config.yaml
num_hidden_layers: 14
hidden_size: 448
num_attention_heads: 7
num_key_value_heads: 7
head_dim: 64
intermediate_size: 1344
vocab_size: 4511
hidden_act: "gelu"
norm: "layernorm"
norm_place: "pre"
norm_eps: 1e-05
positions: "rope"
rope_theta: 10000.0
rope_fraction: 0.25
qk_norm: true
attn_scale: 0.195
bias: "all"
tie_word_embeddings: false
parallel_block: true
init: "uniform"
init_std_qkv: 0.02
init_std_o: 0.02
init_std_up: 0.02
init_std_down: 0.0
optimizer: "adamw"
learning_rate: 0.00128
beta1: 0.9
beta2: 0.98
weight_decay: 0.14
lr_head: 0.00465
max_grad_norm: 1.0
warmup_steps: 575
schedule: "wsd"
decay_fraction: 0.66
decay_shape: "linear"
final_lr_fraction: 0.1
batch_tokens: [65536, 131072, 196608]
max_seq_len: 768
doc_mask: true
train_tokens: 697000000
max_steps: 5927
dataset: "wikipedia_en"
MLP neurons of a small language model. Each row is named by its layer, matrix (down: output weights) and neuron, and shows model dimensions 197-292. Each number is 500 + 40 x the weight over its row's rms, rounded and kept within 0 to 999. Numbers have three digits each.
A block is one neuron, or neurons of one layer that tend to fire together. After each block is what it responds to, as a language model described it from the Wikipedia text at the highest values.

L6.down27:499490497517522432396487511481555513533506488507487507520570499487471548501529492474490496616552518476528539473487467523484553531485558511515484433480521529501534545446456489416498488499571535500457474470488488446457521443481522491447589481535502428422515450514542522461488529487464518545
L6.down111:506515515485559509476508512522552449553587411458416445477472515474516467444450488486511540459486436515471528521485545539535477449538498407479470484510516563515493443500536575490589554490455483559513501456486565502519479499542567533558476545490433460507469489548541506518489511547483519493
L6.down129:538492497469447481538486460450484446518451582485436497487498487510509548497468568496482576460484502521580575495496524528457448479495518550633453508516443458508549480492526534530485498513543476466508475424502457500588502548493486480496431547488574530515550515477469502456498466540494453478
L6.down200:505470483463478552515482454542434406537363472538423465485499511508456545541487459502443508476506499512530510515524476543493484490488466488571471522467482416567500509469544494553525495531477530514506501417510521537568519532459470471433509586488526469441523553449507512470513450460475464551
L6.down234:481552550553569504551504594469481521515465503582555487469400494564561480532476574478496433465533471485510502468518559548540454508520430511522569425535551550523490450482479546445579532513528493586562494468488523454543475506547455518409510489490448502481507489485425587513510494479521493470
L6.down242:414451444505480457501567475468481515518486527558490449518518434493585532505483496492530431533544526456505502464528492566458473602518471521516510452510515498475489386488542436446513509541484528452511478569510509488497515494463527514572523489541551437529497509516468482517498472479473569581
L6.down963:549513456487471499431524449512490431543468498465495471466576512447442547530540580427482469520484517545463562509509474488541552530552530518539407461454569413475487448478504469604470541536487466556419418499491496552557473573462456517507481512444485545553525514489514493510515505485541443398
L6.down1199:509472537419524445432523496504498470493545466520499487470475498482541493445513518507513464518520450499480475521492502536527527530566511484471515487529528559497479485587499528471573475470519564543520485476434494454441451439515534597540596470501501457540441493519543521516506534525462518497
Responds to: Verb-ending completion tokens

L10.down716:440478492504519551527505534506458570531458538499502537456517491499463501504475475552513551570527572506513474534518464489522439583492485548479433501522485546477459558463502519489519489497503553447466551502419481476480481501506458462552489512461543441486530485495510508441435530521491458493
L10.down779:530493468574540487458513520446558493585476447453485481518428527579478487492563544535505556499518518480468518467510470485527450510473496494502485373430545563531557533457429486575494458494484465506551471564503496502517508503512547470458493544494521518474390504524471481500471469424496470438
L10.down850:525488530496624517574550479517463473544504520514506514457445504461485460572442511565504444458534485432522552486508570451507500517528536426502488504521462539475514485501503501502549476494476497501509488482531441468529526418522509499452505469442519561492471510498560516549540479546479513518
L10.down925:439438583471571520426447435434508473454534465479539456453510529517457482412545506506514520497558438512463418529605483518406454481515439550550501470497456544461531462526488585431516526445521540555563432549463520470489485533534526517498468494503573462510523498404463520534534480469541492491
Responds to: Mid-word verb stems

L6.down1:426520472545516473473529450556412519416558543454552462467531505500501497461507588539487487431456521457435489460561652520482512480530519517501478527492512540539476515481506462451456525533542525397504487474594440492498463485495404471517554464615426513414540524437480580511537464500387489490
L6.down91:491530496515476485517551474497452524549545523465526563478511476502499509579498592499518465458514523468529479400497486495515518503544540494479494461537527463516448563534455507512456561528525518569476512487493453546530439442429492583481462432502480523558453519442573454407557594477473465482
L6.down196:496540493524492464488475481491545599562481504500524499507456436492526550502538492473456500540468516548474512414530520516512476439479472461467523505527493537473484487541441441510466486513517508555462440448541527525436468440565503480494486450493520498512461501498532538512557527560481505566
L6.down479:465500503498518499559459447528466509424480507424556466532535440538536516557553553460423477531505520490519528509558495422521464487500467519564562470487501549483462500516563449481572415513454478456529473513500535537478487465446511515452533509497488434455494476538504524535502511466551486532
L6.down537:482528524450524491528477485484447457600465492439548516585480487599485472491535499517406462535492532538567491436537484482455506495417526536487522395501468515509536479508542539451497516530514558514542497488513533476455552456445578503498477519560506469541561492517517414511542507565530459484
L6.down662:410531520433472469516497525540549449543497476519416495458417490458489389530504466457513493486432472483447531506529474447508464520526535492486531558507447537484482460531469462480560535512512526525546440505410529512483484524507501588481558511458435493523510481525472488580437565481496510496
L6.down1018:462440516544507456511476494449466549533529490499460538446455459491456455481552549513533499506510566475477447433415520524441496490478486492485416480538485507449529506485542447471558511577522493488502433551626527507525431457465492487491474450529499543496480483561526528491515577506566514499
L6.down1150:539502508497496512456452504444491522500587564482595478508521466537527524473540524529546471514566521585569453506495506463437508448548543520526573513503498552498514529506459533490484548448577421484515523518505482425528474490559542448525511493518426435464483496521478520498519541447540526488
Responds to: Minutes after colon

L3.down153:469446560514459460516467517500499537561412460490489433419505550520472507483564433482471501462535529507516509525554467480538581529474492437461503543461559489587505431482499522468563532471443487531492467466490536456438553574536504539560423530514468513553521438513469479542508577498559579453
L3.down631:462541555507509517551489499511495495509535440549528463488519524539482565500474496509524448455488462539574571489455446468502548539530488495490600430534616571540554498587469480454480459471551466476490567453521501503514493487503484574522448519471478460493582457519509480482489448506505480536
Responds to: Word completion after vowel

L3.down28:414437501484549525493491475579550435561506412482524549467560565556548603460517476461537466460486538488473429518508502465506476537465522492489476475491570577449501462482474470485511450531530534493437465464589492457476413494439494435498462517460500521484498524566534550455532453463474489452
L3.down232:519524517502476513478495489555499398547482514526559546504537553531520519483541459515504565521496539504468476467534524494461427479454472569515403518475486476533472474428518500468464495491511465490522566496509495461600484418436499534481555517493505578501500487484480424504540454541526506495
Responds to: Opening quotes and line starts

L10.down84:554554554508459488513448502468511451541522515505474480494494497479484424535436501463541515527542524468522524454502556462513509422554504473501480492485479422552539539554477498519567515540486467456480473491516520556523501489500424603501562492541484477575581537470517495489542430453488442436
L10.down116:445525534543453468534509480526499462455480493520503473509523476492493471536470445589454463515420554551481521531535446546542485501515528511463476454457570468521546543522442562449488458432558508494524543445568493485540525504485480492566463495500516463439568563399524520487537502519536539488
L10.down320:522508501523505443536478482547534527516511511493478481486452516483460424507440493527522529490542510517414588545465552523448451494455527492463506489511523441477511440532468521523473439464483455456505506557529488538486517496463494459491508468513437531532516560505440615443514570486496512474
L10.down853:539512426471482463471555504461490474510533545571521534545505502486465543512436532489481421464492499512516529503538514553459468556490533472464504488527434529506468512507575472622530442413465496473485527479485460428440454445503501511588538435542511435548417445505460522459558541522475480482
Responds to: Month names in dates

L6.down381:522549494511568487563494501511459511505491558537540518536396550495439449476523543536495484569476478477476519469443451491530464541534519525455502526493409463519534499427489495580491535490516575438429553438509474538417558469508512490473591487450506527460493486452489505520533527478479482550
L6.down409:488509418589440467488504507545436480473562517541490480470560477516483483398443539523501503439423565541484472541536472536470507551549570519425439610475539512451464580478463487571406536500503419527469489480447508521534464526552537450496505534442555564506529603499460504506486544448441451509
L6.down423:492479523451492488486520561514485571534538421499521469542452498502541454499505494468494410536469437496528593534508500586463571481453534508505538460521550546504531588448448508563512525416541477497516482483516457431517500474447493472471489552561555435509453535443522571578472377471484552471
L6.down527:545591513573466515500494537503522483431526427490422483512510517468537463528552543439544470463525484449478572509530509514543472543428462545529525465462506452519552457520489478498532476467475501512445460452554510538469561499472501585497473502488501547481461552437467490476445511492472468500
L6.down628:530476554556493516497565522605531481399492471505496571480470501562530513558494539497474535428476528445451483522511567459460453507465540494567493482484470487505544510422454510488529509464510478540557508456503426562511546460489463442448533494470538525392483551418505482464511416489472481541
L6.down755:521510493519543458513493450491533474523503484510528512485540507472494560444483522397478534436605577420491538523545558524516510514470525494484440481540451474463452528517533463474564517528462471546424512505480518614553487518422469469545515551485505477490567518577537501534504446472492406589
L6.down866:465563462541458485547548462458484479461537502529472526535521454461465461469494486571482521564508483569519525495523519558470425428547532482491552534525466545456612458480518500522420549540531451484507457522472562426497498524467477505534471488467537499493464536495490475534498547510527415517
L6.down1034:441493578573486510411535546503532525490511508518407502452525523468458467535490519515462501487485445568454497528440478469541450553451460582502504523477477438484479570515429459505498575453462502551524490484507464529455520565474506410552547426433578555434446519471545522510486519466460469522
Responds to: Mid-word fragment tokens

L6.down17:483481561624501476497494475524463498490522537435530531493538444538533497492489507477537488539533520456541535537531512483530505558506548488465476479524490487484486489417482563468434520451507460495597501523428543426492512551550528497485547474432428482549504541541537413464461468525442437518
L6.down436:515525463607482565540545501498437458508552563533514509520501509468422450486365509525505521557501511420496514527523481489552490496547474476513510522552446479541510529521466527483460462532478436505510518517493448472534465543470474518561474463480542501463568560478541569536568520567471462520
L6.down516:461584538514557525424537548504506635579533426460512538475522550496525493489483526463517466511473554535528449429476530415464528463537470523501486448471473441463446466507502472517507553487495574556560538491435475507405483504533515601465538484543479508484536376513471528500528521545565431490
L6.down701:544519528486528565447455501444534506530550497454521535405524525475517542464476503491510485480577508402551444481516504512524478519476483568569502472503498519528495484505488553495513494478540459474598531476464440525474466473581517480530478468552461491453532505560543438482520510491476523471
L6.down763:421522508555554506550570504500502504503506505461507414474468452526482472483436512521475472558451492458584548463456517509570414492518492555482438564496532531453519466439578533541508532456435502425519546472508558575471582490459486447538547440478477471507532499510519569524494513476467488535
L6.down868:520480448527551472448481468514412494448493439494553481569533417495496522517481478488506540593495482451479529535531514536513460458526452573454482445567448519490496452457545544495504453530522469497497533513442639459552443504495485506539445529502487514527597508572476523463545445487573497454
L6.down871:482532520472545465522465545479471558550478527510555450496444532482487464522455438464489454508463403498562537539457488516502478580508431431475464469450501547543502492497475516560576485480487452498490501513471478401463474511490463581461504508503495466510447509456506478543525492560487521464
L6.down957:524466493465482541480483442518488485500460572438407540542556486513573468519559521490490494501539498508528479503452459502466502549456497531516461487596462493470501461450457460496570500510430429511525497487560431455516536437504540577405470415542448531501575456512501472515537503580472513496
Responds to: Mid-word subword fragments

L3.down461:522527486590542518528517523476388518404466579507523472567465552514548456469512517501455504467512500500495485517471482514498526410495554453532477556505468576500506487466470505541495579518560516565577508485488523525488541544487496506541441455578542466487478557401460382458476442527482456522
L3.down1147:543497441507437521475488523469437507519479487529516535431507541513501463516512507437442500476506516420498491455451515478557471556476459461487500536554465526653458362560458548595510436528467514484449527469533528504526537529540412517392465551444458483464528526466450513508487486550532569491
Responds to: Word-start O, say pieces

L3.down599:468480577518419529503508498586471439532527516439540465472534496491546446489554466526529473531461500498570468514489522483522521460546420486483531502432480512503501539514491486512489516487515499535442506500512523410472550500494535451473511478478495471440463542472499443491409521504525490445
L3.down1033:465533486449515540490492483478482458509488570517543521466450498452502450467467542507475444526482544532484487547536494529511572456563519457448565539530460477535487521525593405553480522506425556463442491489530469445479542481515561403560524492536470512493513428451551542529483526456457520502
Responds to: Verb inflection endings

L10.down532:530576540475523547492531498451526592544456487481568480492538519456508490454476549485541484443563478499442473512470495446459497412518445556505540531459444448540556418539480597494454561414503498510526487491554530490477526458483446525507476418515504469498546496479499443552483502448481524488
L10.down745:522527476455484505490502467496533489513508478614490430467496488594474585477474488476545531484517526493510483499544494486456434467502513572525478507546434524462467482491499476438447433434526510482487418494512459461554466437483479494483578526530463555528523464488465471467550518470475458530
L10.down762:532497516509460485469501502541449491492478483527520463467547516476496415497470464540462566522545481516478539476511507461489453418441520509488549548516448480448502500543529494548483453431458521523525470548469439477440483495568543512506535518518486498514536440507555463503446503443442524455
L10.down784:495485506543450484552522542487498492452458452455497500497503532517509518523521454483461498507589518447565543458486554472431530411553436463526456534475543472538475475515451469546484455490454476526501445494530429559505492517549556493506537545494486469470489428560537504486520524511491479488
Responds to: Mid-word syllable pieces

L10.down0:487516504484490475505477519502487487491494495516476494428517515483491548412528489530504448483492509509517511473510550470528477464468540450539469524474541529431480502510555469526475498480494525549522444552518475507494494565519533391450488558488498516461501515482512489463515525437518499456
L10.down838:410453473512501486438568555545475521505540457480507490569498487500494461502499468455500528550458437536439505550549472509557466526484513511460495482465468527455513548537527537459422571507540517584502538459506543567456483526559564527495455510567480516542521523564507526510465441535527538458
L10.down1198:510522429421468498492477434421507536556505498446574541446556430561532566523491472505449421470432506428499431467488474477508434458533524427588465436549486534532498478505527488504383519418509543510517479572474510513512500526541517585575420530547426534460461563537562479533501455534431561578
L10.down1237:546525534533471522471502590494466539491544452569463489487568523563523454462429560534483489528516436494491480526565558493475480489554465509501479522435516510483578461520457541475446533547526562503531486574539507503482502519547505547459474507546439490500497490586458562540433486460545501469
Responds to: Dollar sign before amounts